config = dict(
    rope_fraction=0.75,
    init_std_down=0.00368,
    steps=5037,
)
MLP neurons of a small language model. Each row is named by its layer, matrix (gate and up: input weights) and neuron, and shows model dimensions 256-383. Each number is 128 + 24 x the weight over its row's rms, rounded and kept within 0 to 255. Numbers have three digits each. A neuron's up and down rows have the sign that makes its largest values positive.
A block is one neuron, or neurons of one layer that tend to fire together. After each block is what it responds to, as a language model described it from the Wikipedia text at the highest values.

L3.gate143:112122099102140140146144133123145174182094129115113115132114122095135105085109172113092104108118121163130131121120157130087139104111133153113136126091151116162135157134145134086112149101110131138150113149198116138124140117119110130124126110110181131120100133162111096159167105139089100101162127168142134112119154182137152176149145118127142144110114087112105157123076141111112100114177
L3.up143:118104147130092094145098114092145151123137103141151121089135133143109124090124173134148105164147136105099172193111107140110116123131166138108107120126160110158144146188111132138106148093131103109097137128182140155097146064140113117143149126126143156071141079144133102125175191105108117110144114156104126124139115113118130125135131092104110112146132125131137098123119141132100117124140
L3.gate230:128132152104069116140132137123135126088133125115127110165151141129107141152111117148150119113135162091156107110146130135116078143118150126135137151157167108153144163119138091121091113124114088121160113176130173107130132130143136129155136102150112098117113080142113165129167106133142089111107150137169134083094133083151045179134122142140137109174125154069108157151101179096107128122105
L3.up230:130107122120118149122145082114134109088103118143115117125134120139093112149125141133156102135123150124153164117114105124145110113086118155130138117102158122151160102147100121141148107122139131151131128131113136158135140132098120107129147103152142125110130152134132122148124135148137113143100128109153095086117143139121126114127160140143084137195123133173157122083088136112136111202139
L3.gate334:122144145107169098097127118110144109166139119145069124176152141160135139110142108115098194077172133107101130132081078105133095069122155136094118086145115117132122119139094176140159098132123142147140126122157137122139100124136137076091126140154155134122149154186099122164149195111090140101110125128165131117129146118166116109139093160147127164131163124132126090143116137082165112083099
L3.up334:114156136132149188151112097120138138115149137141132138131132134157130101108160142144141096147140139133131142135108127136129138138151130142140104094081106123143145140134136126099176156157144108125128130094099153110143158137164120150167107120108100104117108111114164120130112130139120144139118118125129159166101123160136133117126092106136113108121116130088137093154104095097101095118113
L3.gate417:111134121123165108120135118158141138106154118090123145124129148139146116160128134143120135111143133143094120111142146183112127103073155107131104124138132132136123149122127111134076126130124160114096143115124149118160127119138121065148111152102150173153117142102141153144145080114118115121117119150157139156130127119152101144112167138107114159123148146123120096142140147107127075167089
L3.up417:117112135115198158145107126143134140128090105127112178150140199133147135108138107112137127100162101118107132120093128135103143143131147137156119121110126128137118159087150099132117081120113114105088148143134137114160169110144146111114095162104130121150129099132131167098122134078112095143132108126117168144102119134133133124133130125116130126158157101124085104104150109154120157136122
L3.gate493:129120127130115115178124113084135124132118103166108121124108147143100083078129169138135114145123123184129156111094162135143116132128098117134119124110172120124071105103123124124144171131125163177182156153124182153113114063128155159161107107154149127136147105098138128127157148073119155116139128153153138158106131152123141130160168115124088156117075120135129173119135131131133105104165
L3.up493:146122134117156206139105142147127141096137158176115138136158127132125094125073106135170131102086122102157138124130109115117086113105132158132121115127130140122129093147114098148127085063138168124119137120138131153146170092149137142120152132081116142122149111141120127186138157139097170073125124136117189148160163114134102090174175141179080170120128124110089104140149176100099137104130
L3.gate542:103124129112117126120143114113135138086152157165102103125102147136114171125152136105090109123120133128135162170170093147127135153119134163131090132176096129116116132116123167105103157167133151142129129129152119145090097114124148116123079055106120165072146140149145129063129130073102170114129146127175136112114106157142126166170120158125119119152121146168101133126135098135114111126104
L3.up542:125131118100137128104110110112102153119111116149125148148155130147093100110146132131103101134123132097139113133157116096136142119159093123154133148137134083126133155092159150146108113130110133162130160142154091100160123116173077153164079127114191096162131122093114104099125122122127079123120176160098130132106140118092119129087127177114176115133135099071131136143155076127119127106121
L3.gate612:158135150144141138103128166111103114132182130135154102118128149091106139111121121188147173102144129103096101145145124124139205127128115111143115112132108131155142140154128135096156095145174105177149100162117143153136120128112114159156139086097140085112161055118146141125135186136089132113126135116146124096101116141172111111120098139140185168150129123117158107140111132129053159110117
L3.up612:150126152131120153129147091140157103091136190138147127156128138121153110100113142133107200118153140107107094080121102122155127166144115117124142106105081095176155117143124142128121118125123136129115097142163171128125118114142144140132124124135141078122137083113124106163100138125102153101122159115158149106090126128138201071111103103176165168080132115121147171125088182127104145122122
L3.gate722:123182128122155149105116183114125119139127128169117133159081119115150109106157144108143117120130144140129139100100138143125136116135087113174116151110164068134136143132167085113146127150114087158118150146137143136112104109140110113122126145122129128103121133124147120108147172101105108157144107151173128152148145179159143139109094121130127111149131174109076125125123155126097151065119
L3.up722:120137135102127095128164111102137110154091158116113111155063103148166120121141142112131139085118125157108129132145122079143135088119107124105125091170161124131081145090085151135101086142138098122120124133128117149123134111114117117106161132133112113151093142129115108087138138125163150128154108100147143164093138148145116108222118096143140115121173149128154120133172171104104156137131
Responds to: Word piece after initial letter

L7.gate94:143089173114095100143100128142107096134158105103125110097118127174148150151119115137133136114161116144088112161107100099163135124120122134090177088135095069091122177121142123141133147154177148120143163128116135113095148142152129143146142132106085109134169120156110132189168130140122095143119150107162132097097102181081115134099120107150158087160147101135131143126149079162108172130104
L7.up94:122121091166102146120119121108105115102132132132124124089110072138130118125127137116113156109125085146116149112121140114132112130105122117145158148130125134116150103128173104115091118118161160117144115165163137099099173107123096086100116116133156116117138128128123103116155131160120114141116130098120114095166124158146131122134148137135154112086118111157173127137141144126110125146112
L7.gate288:123157099092099121116134150166126149100172131160152141128134117116146076131127113124126111106165108099114097098119055109134134128131118138119192129099144107126141131119099076129120159133122168143134087108140096118087130146144083127105142137105190136187150146160125085147165122168122086134143146082166099132129110085081109112117142110154136152098152158136167154155126121175151116155112
L7.up288:132141188141139101100099126170129173147158144085100137126081143113111150147134082138170135109123131136119116119113107128118099103139126159108139097180151144122093079121169108095096150092156119143142102129098095123112161128126107135110159112150136118122130121110080101132139146140067115147140079115133151138092132122146133121136143117143161169098098162157124153170122118152068195141103
L7.gate421:107121145062132134115141133137110109137114133112139141159110140080120155102123059132167131143109151144149142114139086106131092125146092153137140131122125130118080154131149141169150134115131135163142118159131123112126109137145107083135112149171142114107154128080116133139142099179084199153135115126136136113090127167209125140164147144092129139099151132083132153119097104103124118114083
L7.up421:128109139145093104192115138139182141093154125121146150140118132134149113113124115179158176115131152132116125086137126124132126130137129148132103134107173108147106140132157072110126176129127120116111150101136124190118145105142179100153150136116129120149129102113109117108136078130136125146151141116109113110160172182119185108147152099141130163099149151144111110150122109113152166135108
L7.gate446:163144119116129115139114145091105121114105098144104101088080113131110122145142160122143091103129160120142098157113110139131145187108113135063159141147153121120088157153175117164096154119176102133122122130112134079098128172073138118140103114131103136115118102090165113115103110124125140086087138163146113094122146162102118126128119132129153137094132091108116136125113135131119112103072
L7.up446:100166127126137139135152112132093136119139139136086133132123140128122104147120181075154158156174093116126154099136155126129130133081119112165103121120143076123149155109164113121102151125099114127166112131124097152088084154132147101133163113134102133136160084160138148120142148129119139087106139074129115124116133112138121108150127097151163143079132114152139123113149105148164144124102
Responds to: Mid-word vowel fragments

L3.gate4:132169135125102073126103129158123118114149189140106156124126105124107072157096152132130143153125127173128153106132142157086126139118162129124148134146103145169126172137125143193152133147134132079145105167138117150123073104166156114148149102113113098084089140125125138130146117138122128122176146143098140131154166154135094140124124082160120101081107095135098147107141173132098149120127
L3.up4:146137132137101133151081127131158155135122136116107124152142154154155135160165062140124129116133126070127155108098124126117131117104094130147158125165114132158111153137113114187169128133143142136137135132123108150125129167170141083141133165156153154166109126133090135107127158132112140135141149112154096147174147116110128145115174094131137118151163102089126115097151156114118117108123
L3.gate170:152112158117116112138115151155137102130145141138118143105158131088083142103101112124083152116139076155151116113100141157156124129123109108115096128115171106125160123209107086109120068104080143147161084141124149133097145140102107118102125101082168098138082114140119124158115114164155154087144129121173184126131157133112109182113157152135115114165142144185134135169107135151152122159107
L3.up170:120142108153126157135116119132113173095105136088153140134107085129122143104129116139108125095120145131137179117140103140075103123157128076136103117171118143181116086144157151096149174182102145140119109168141118144077163125142123116088143142099175104169121118101117179139122125144138180117088120112127161143091191122122125124125142137127135112152113144106146117114155113134123123132125
L3.gate177:124137099133092078124101131135157136123142108141150088105098097090083122121142074167124160116160104162131102116124132113130131098174129122144119142170140124170106127112096109120130133145089087128113114133132146127090110123140146111122089135167151137145160112154103092172115133139105145160138123127118112109132108110114123116154127159134117151117132093162146117159114120103130129098091
L3.up177:103153114102125146093135154135145128126173117101124104133131145133178136122128137132091101111169138149123112188139117139124161124135105124141152126133111130084120119155122112132160112158147123118106102074119164130144123113113110121194096122088111106105125160142137115146118105143125095140143138148095117129159110110111102103127136137121141126135133161148102158171103166135142167133136
L3.gate265:120136120109180092086137089152140113169107152097151107126080111139132126101135129123137128127172133119099169092150114115127119138125112148156135120123128121129155133161100120149129133120112145137141122181177098136103103111162114146114134122149103137157121173119128126172122100095135119106155097119141158129147149110098137097146118108145122177116175151139118122109139124138178132108122
L3.up265:098122124165142106129122173163104134149137119159189124174112128141108131096139106072105171102109112116132165132095085096152107118157098133188144136134159149068131107081129099118148130129084111133105102150114140148090109082087145169146155134117138143093104157162073152170119105122152091149126084110113146145106110117144088105135109150123116114133102164152143136132132143112097108114104
L3.gate356:103124131109128122135175096145113127149140133102129157153114158149127092161130152160101105131140160125094100137126117142154129074116126134136068145145130105154149138147120162117141143109138107106111096134100162146144124138111089088124143161128084146160128134148115123091129097134173123180146129109126137110094103171126095139151141158089122122120123191114141080164112132133102106087098
L3.up356:086082118147142118128136145170131140130127165097164102106086164123124150146142109133134131129144098120118157110141128158156119155074131157122123166134154109136121093076122121106128151086143125156119143114138125085121121121131104098133122152135117101119144090148073127106148093162127131127092138141114123123118115097129145142124174138132139142141137073103110094150111178099093158129133
L3.gate424:125137142124133119111119176108154169120144176164126152128115161093126170135122138081184148147174127101102133105155176108124105131162105134122145122145126099087138143097163108119154101132104162135108113122167124119140153138100132125129127146143157097119102122122122128112133131113092088167161152169169147113131058164103091142140140147132115154148062156106096133150113143130129134121092
L3.up424:141152129116091130156142120093145121143086154143103108124128143158089157152140098118139139143136141139166145114143127114147111109146118129141163129115131150154111105083129126137111144122113145125100157093092100151103140185116139119163096143112133127186153118157111118116154117119137129112125176107149154095124154133157137124150130154122131169159103146131073115119116116181081151123158
L3.gate557:092135103141114149131109144098148143109132094115116120139078139124100109133125128171155116148141160139116132069136120117059154137097067103126116151147104125136119122131118065106153148125110134118147121156129067107099127132150126148142165135129092125142123096152142088089134164137122115122140144146148074132113113152116131155150135095129166154127114154149137117075160103159131111164133
L3.up557:098121127131152124168144124116124129122126113085071117075109143084145110118108102121134080149104157127128087113123127100116179152083132157153065119127072139087158133131130122111134164119115126131145077151102095122119097169100137177145113137117145148108131159120123122184127106148122156136099115131148157137116147119131085121091159151135171104185117151126126118146110120141155152104112
L3.gate742:096148130119124117167120144099173143146130157133127112094124175135101115124121155105133121131099148114136158139119145111102116131127094133152172190114184134124100152094111125146114131108152148099107123145101129142117116081081146148129127096145143099177141100148158089152089124159137139121101122131179137128148089154135152099135124126137156123175123170135156127110121084130137115175130
L3.up742:130172133130087079156106157110181103121114144151129091139128118123159138152133144157145114137072160084103110128143125124108080126146113154159114152142130132147149091132104115095088143110158115110120143142116088171129114152061080101158116120157122153127156128165148127137150119113078144170095114092147150157114149142114107126153115094136162167160106130085119156107130052140177121143151
Responds to: Afric- word fragment

L7.gate198:127104105159133115123128121122119157158143106139143166155124100134127100111125113124124132093105147139101107107177135153099114144155138132169147143138137099127164142152099149111155171153113155136145123142114166144161087109130145135086137135097127132097142113146101141126151154119126131114069147146132117135129144110104126112121153152158107159110101119126105106120147114155126129126104
L7.up198:151123133120142148114152137164127131096149142144164077134157117134120139107116094153162121088142127152129149182111136113141142118108135177088138158131141138137179169163135107124109155085125118171134121145122109148120098134132124155110108125091119085089129135146119074147146119153141159128167117164142121117141154121139115111152123108156141119092140127134134122105130146127096128162173
L7.gate239:152165168146116109120127123134112120169132125168109124098115103120152150101109118105154147149104129134159119122123123151153143148124104131152140140117151133135113128130127116109165150119114120101147094159133110157110130061135114126126083177121146119122089155124120089108122114138112139130135133100087140149143111100106177160146123161133102172115099167172165160114109117140113114149114
L7.up239:087115108138142095145090148124104127120130136114129130123099164103150132141163095162142156124104155127094102131135139146101159115154127146143167108108140135091149134142100122122133149125111104122163095152106186115093097108169147150111146134158106140120108144206118170151096128089142129094089096097129108120116138152110145106124140111166153138130161143147112142045115156113137138134108
L7.gate552:115136102132096138089170097155091130151145102142122158160108147150137134156107149142131122130127113143136152090151121126135174157105116131131086136138114081119112126095108143106123100143126147131138119130124153130107101084130155128086175151126148124138167105106132097086122123133171135143113079155124123134126140109146145161140091151127196149124133139133105154131155107131143106118071
L7.up552:121107111094146157107154128176121129131140092140134157104120168091123144106127108150156141105084125142092104181145092131156135123154154162140107158114096129139098122158133124158091170165131120119138116114106134128110140112131129093105109118094179165098143079151162089095151130175184121123103160104097120155138100135134114100102115133132100176138148126128133129122155141097155091145139
L7.gate751:192128130136072128112081154130130131130141085114138133118120105119102162128151178117118123102135140153141123132180091159138104118142105127091137110131097076141131152095118140113128112121120114137110062129114142140080136085115114153118109132139137125135151111165171118156088144152127126144137148118136135108136144144131138100158135130111146156120145177147108086092125132104113116111116
L7.up751:139092121113073113138141125136145130128149139170125098124154138148110114128144110126136146086144165114117140118154115115126157137106128157127132126127107109093172161099082141090126108110133152152124126176132107077108126143134121126100106137101175078134119137139085078132097098067132103127111112165133133145148158140127152132129128127114115116136131106150094118127131116115128088122166
Responds to: Preposition before a place

L9.gate325:108166135127152146119158110156151122112090133115105150122140092141075113120155130160157162098102119108128146154124157134113123153138132129139114112135119126123091138110132125104145074135149073122122170145151117111162079110111138117117116158121107126174111146119104160145101093134129133137106098126140128159128110083154126132107118122114117117118161085080143174105120094121122135156133
L9.up325:139107155138105126142111152117103151127122129115106092086098123115169122135165109117169119113121094127134128143092186127097104136127120148131135116092157159093096173139134111112143100100101146122107165115113107102133139124119133083128122131125139084170155093171117147121110141180155105127137132140166119095087136126101140083139134117073133135125078111114157079159141141135123143155145
L9.gate524:132115117131143140147191127129094177142127111158120125126123125159158125146089141092144114127164128117167107084140097126110159092101129155114125125119132114134123144104106106082132078142122117108138158105109119145171088113096148131111119112109119123132134131095124113149120104138098148129149141142139128114120160138124113128158098131130091101122137120139138109107146146136129116187127
L9.up524:136137123166099126108146140136134137129113034101103113091099113141148190103109102128176136145111148154114102095090144149154160081110158172129135131133127104104119151069134132053107115168106159112131137156126134152155165140120106119158139080140131121124128143111148136139154135118129117132092148129117139134122079135152123126114139127106120148133124132151136087141111156105113149129152
Responds to: Word-initial prefix pieces

L7.gate118:123098148188094146124102135142128132123157181165122126087160159091129169078108143135107127118157148107132159132120119121115084166111124142118137109085108104124114093132119141152119094159138114113098113140175147124182110131138141101136062106137114151138142125126157131151117090115121127119090104112147137092120107112133127133146116152144151122176111128154131161144122157146109099122115
L7.up118:138151110092086134107067116119137115131114117135134125138152141141098138125130104135113119101104122139143101128136172144124127095096085148108084160133079087120158143092137116104129078111171144102157145100156107174140124117131149115129113191108158143163113109152141100137136112197128089115149127163149136161071109151132124097153087125116129159144146128115102132132120149105153144128136
L7.gate632:109117167091155158133160137140151126140090109151116123101099121109152114158114162152153138074137227107138124166121116124126117130097117152109150109108076129140150133122135116113155070103121104198112100130137177111142133094127100132118099093169169096148130107098111162130109182080091136124116157117179126136162115147140107133099149107130111155140129149131139094108132138160143101140167
L7.up632:119105110125124131129135096090114112118092127123171124159079123117144157097058139136124148147098132134107109128132157128147102079088143155115136168102124116104130113122110091124148086139126153138173136129189139144163166145159095164082141132179107106157091121132114104116106135111119091123144172133158133148120122117095127146180104108143144158152130130134096123097143129108123120112168
L7.gate653:096120125128139160090097152121133105153131154116108114125174147150155112083100107161109115132084106158123110160142108132183111138081110136112118155156143118129129128147129138128138087147124119149149108092122104096116119135105124159127072142173150101141115125158155164159106129155117146179116121103110137111125149122116164083169129130147125118142126097142116140139141123125100133141125
L7.up653:139146182164140131127149130108127138106100157116143151106153086156174086118170115158095078105094151153116163130123145127117099151108105138163127131144097148140103118147176126116144159119099163154115128147122102142139126178097128109128117102160154135100142106144123133129121125122141127169152107128124156082116151138117108128155096142149135136134146117102136143144094100162124135156131
L7.gate699:163133144103091080170138148115114129141147135119139130107135159117108150137080147154079080140126110139117107144124155151112135126085121169168111087107135079104108082116102171087155162134152125118147117124120149095148100174124156111119142113091136122116144127139092112119101121080126131110080118147139131093104145112131113129118100100121120084115160128130160117135079082137129103110098
L7.up699:146154124113130105118084136147141127104148132127106100120111130093145145101083111146125141155103164102181171185112109151108128118091134143150145093110124063122102128093133154114112132138145098092098118105141125103168119115129096104157153137088120099160113119155117150123144106110154130136127125099129167069134120112141135100121065121147094090124112141182136128120118160129156171138163
Responds to: Clause-opening connective pieces

L3.gate29:175159152122131128161109179146136156135096101142143171117185170130113172115138143147086141143151130143136144132129107096118131087112074110166121105132158079125150114160110114105126118116119091137119122134139130141148102120078115115085110151132162140125163156143129098131145179172155105141117125117143156121121159121131108130071121118131129081099139130143129122126116146111089137111120
L3.up29:156124171124161122135115143154153120133106092102131115100145162144125162140167119123139144137118156165120134165125133107146141148113109100139108092091137123142152103106143103135105141122081099137103125125138168126171136120082087108101100154152160121124146126138166135106103167150137105135098088093138139141100143132098119090107117124164133065083104110173146107145146132111079124108125
L3.gate56:147118141122113092168135160106127135130150115109105094150131102149118108095180157119145154133110132107096078083130118109171123104110099110128113149183129077136129157137123162155109112124111148143161164090149120181128119112157174130105111121104101102145144137129102134119131135100111143081123125142141132201100123117127091141141149161164135099161124156126103175092146122087084127144132
L3.up56:148128178110158117180097139142137179106104181117116117142109132158097117102145149123195117152118175119166108068111097095129122107127095127089120149139122117147108117159117121133131140104122139119146127125129109136146150123163155120107119153093127155137121106115130097155144163119125115139110144110131122156107113139173149104148116134140117142123108111141144159147143126158120167180142
L3.gate154:120113109128146101105101070145140139131140117113123141052168129123113104143135180148163142124152105112133130124069143101112110125130140106127128054104105121119117122046113124142098098171134119141139097133135142159130145127129124162145108135074150110122107119130137115086121130118107085105098125113111122141105134110134101140138088113151111127159127135161150089136125131093140118104110
L3.up154:097169154144132120098096093125155103145102125109119098106129164109130116144108138136155128117145138096124125165108169151110115112121135116135162093056148104133184118122151104100153074092163086128135120160145114112106161090185147140155090169145135147122105081105130173120143103103114085137123122120132144164157128117136105158103123138144090127142127153131137150108100127115102088145139
L3.gate378:127117098108116128142175126142106128159126107111119149117124147109154129114088137143164146118120154121125130146181146089145113102148159119149094095109118152117146109117108127156120130148149196121070097120129099117160113125135171119144155107103121148120061120139137171118143148140084128156144180140140156147148161129122114118159112176108110159128125107095102123151154167136168121151141
L3.up378:181090147129135106188127108145124122128140092096105143122120129158145072122115079135153142111123120081152139112141090105153121115131148166177126129139093161143122129114070121096137124139169158102146091126168097136117134167092123120121112150129148148114132083155135147150097085135144107138115103078157119106135122116115106132130134147134118131157118100118108121157127057110126107184113
L3.gate403:091136126158097077132108161108155126165124134109093130128174156163104089108165191133165142111109158135118154150109106117138137117086143134140123106119136111139103151131102136117145125113103105158119120115130121173064138157141119121115123126170117152132168102115117116129131118085139124127099151155177092137128094136086126148142123129149176108126134141114135108121114160153099135158146
L3.up403:105096146141153118102158124130163089110112106164105118151109127087153143110145148120145156137140165089129123137134115165112118169081097082127098107170151148114139141125124127089123133125115088140134104070099165098112163165124111093167144151093110121116115133126114142130098108109118055131097138160118136144125141116162124121134141147119110084180124143101087090156148193129112144166180
L3.gate434:107117120153140109109120133135127163103129159113121117112123131115172112110130133122087153128113129108133146136136138111138111124133104136145159108153086109113131094119118110141131163129114119166155168072160108126115118154172044138099153163169129119134151145128161119122134074093120154122114133107155080148104086119092142115098130121122154097103127108109125146135127093149170112093131
L3.up434:139144161190142138128144160129134145165134111117150151114116153129113122112127112178146149167155108148078128144132141083115125105080120150129118130111130096051130171139164140171152172128116130103139159110112149120162102083108085130106163130154134113101144127152145092130138134118142109153148136139150092148136133149081114111106139147103106092141130141105130096119104097201113080123115
L3.gate515:130134157124107116151119133139081136101154126127095124113171091122072130089146140124160139162117205143084120121095096139109119107097123118152130113148093131105121155128117075160094093088110147120173114089145086135143106141115120095127151147119127136084098160138100115115128137134149118144148144172137106162154129151124129092080158110086127114122103145145152105135102159128051154145089
L3.up515:127136133108111151099114116136099135147136134106117067111120170112147134117145115094131106089130112062164107105122106163122102114086082125111122124142092137132110133131173177169132156119152123135141124145143114112110117119175103120141139106096150124119143149124109132171129121123094133103097095107153080109153139113119114117153102143105135148119075124128114133123110194151150116086148
L3.gate516:110103130161143098129118108172176098117147142148166143090166153114115164139128104089123172113123141195077136116140116109172104087123110115128174129111110154124159100125107109104127091109134129153152098097107088125130120112097080131128161138155133080115134107124124109119108155164163183170169130152132122113125121093104090131092127109169137171104140106100115148166130134075096149106123
L3.up516:093133112132110134153093098132155153124082127125123154113150118109109128130115139102139138120117121189151099126112122116150135126159134098171114148114149169088133110105123128122170109108097129108099123090090165089121120090117154118142158110135130128154154109159145143112124137130187173149094176132107152123134159120153087089095159145173106136125136133119147129145119129107123118148157
Responds to: Capitalized word beginnings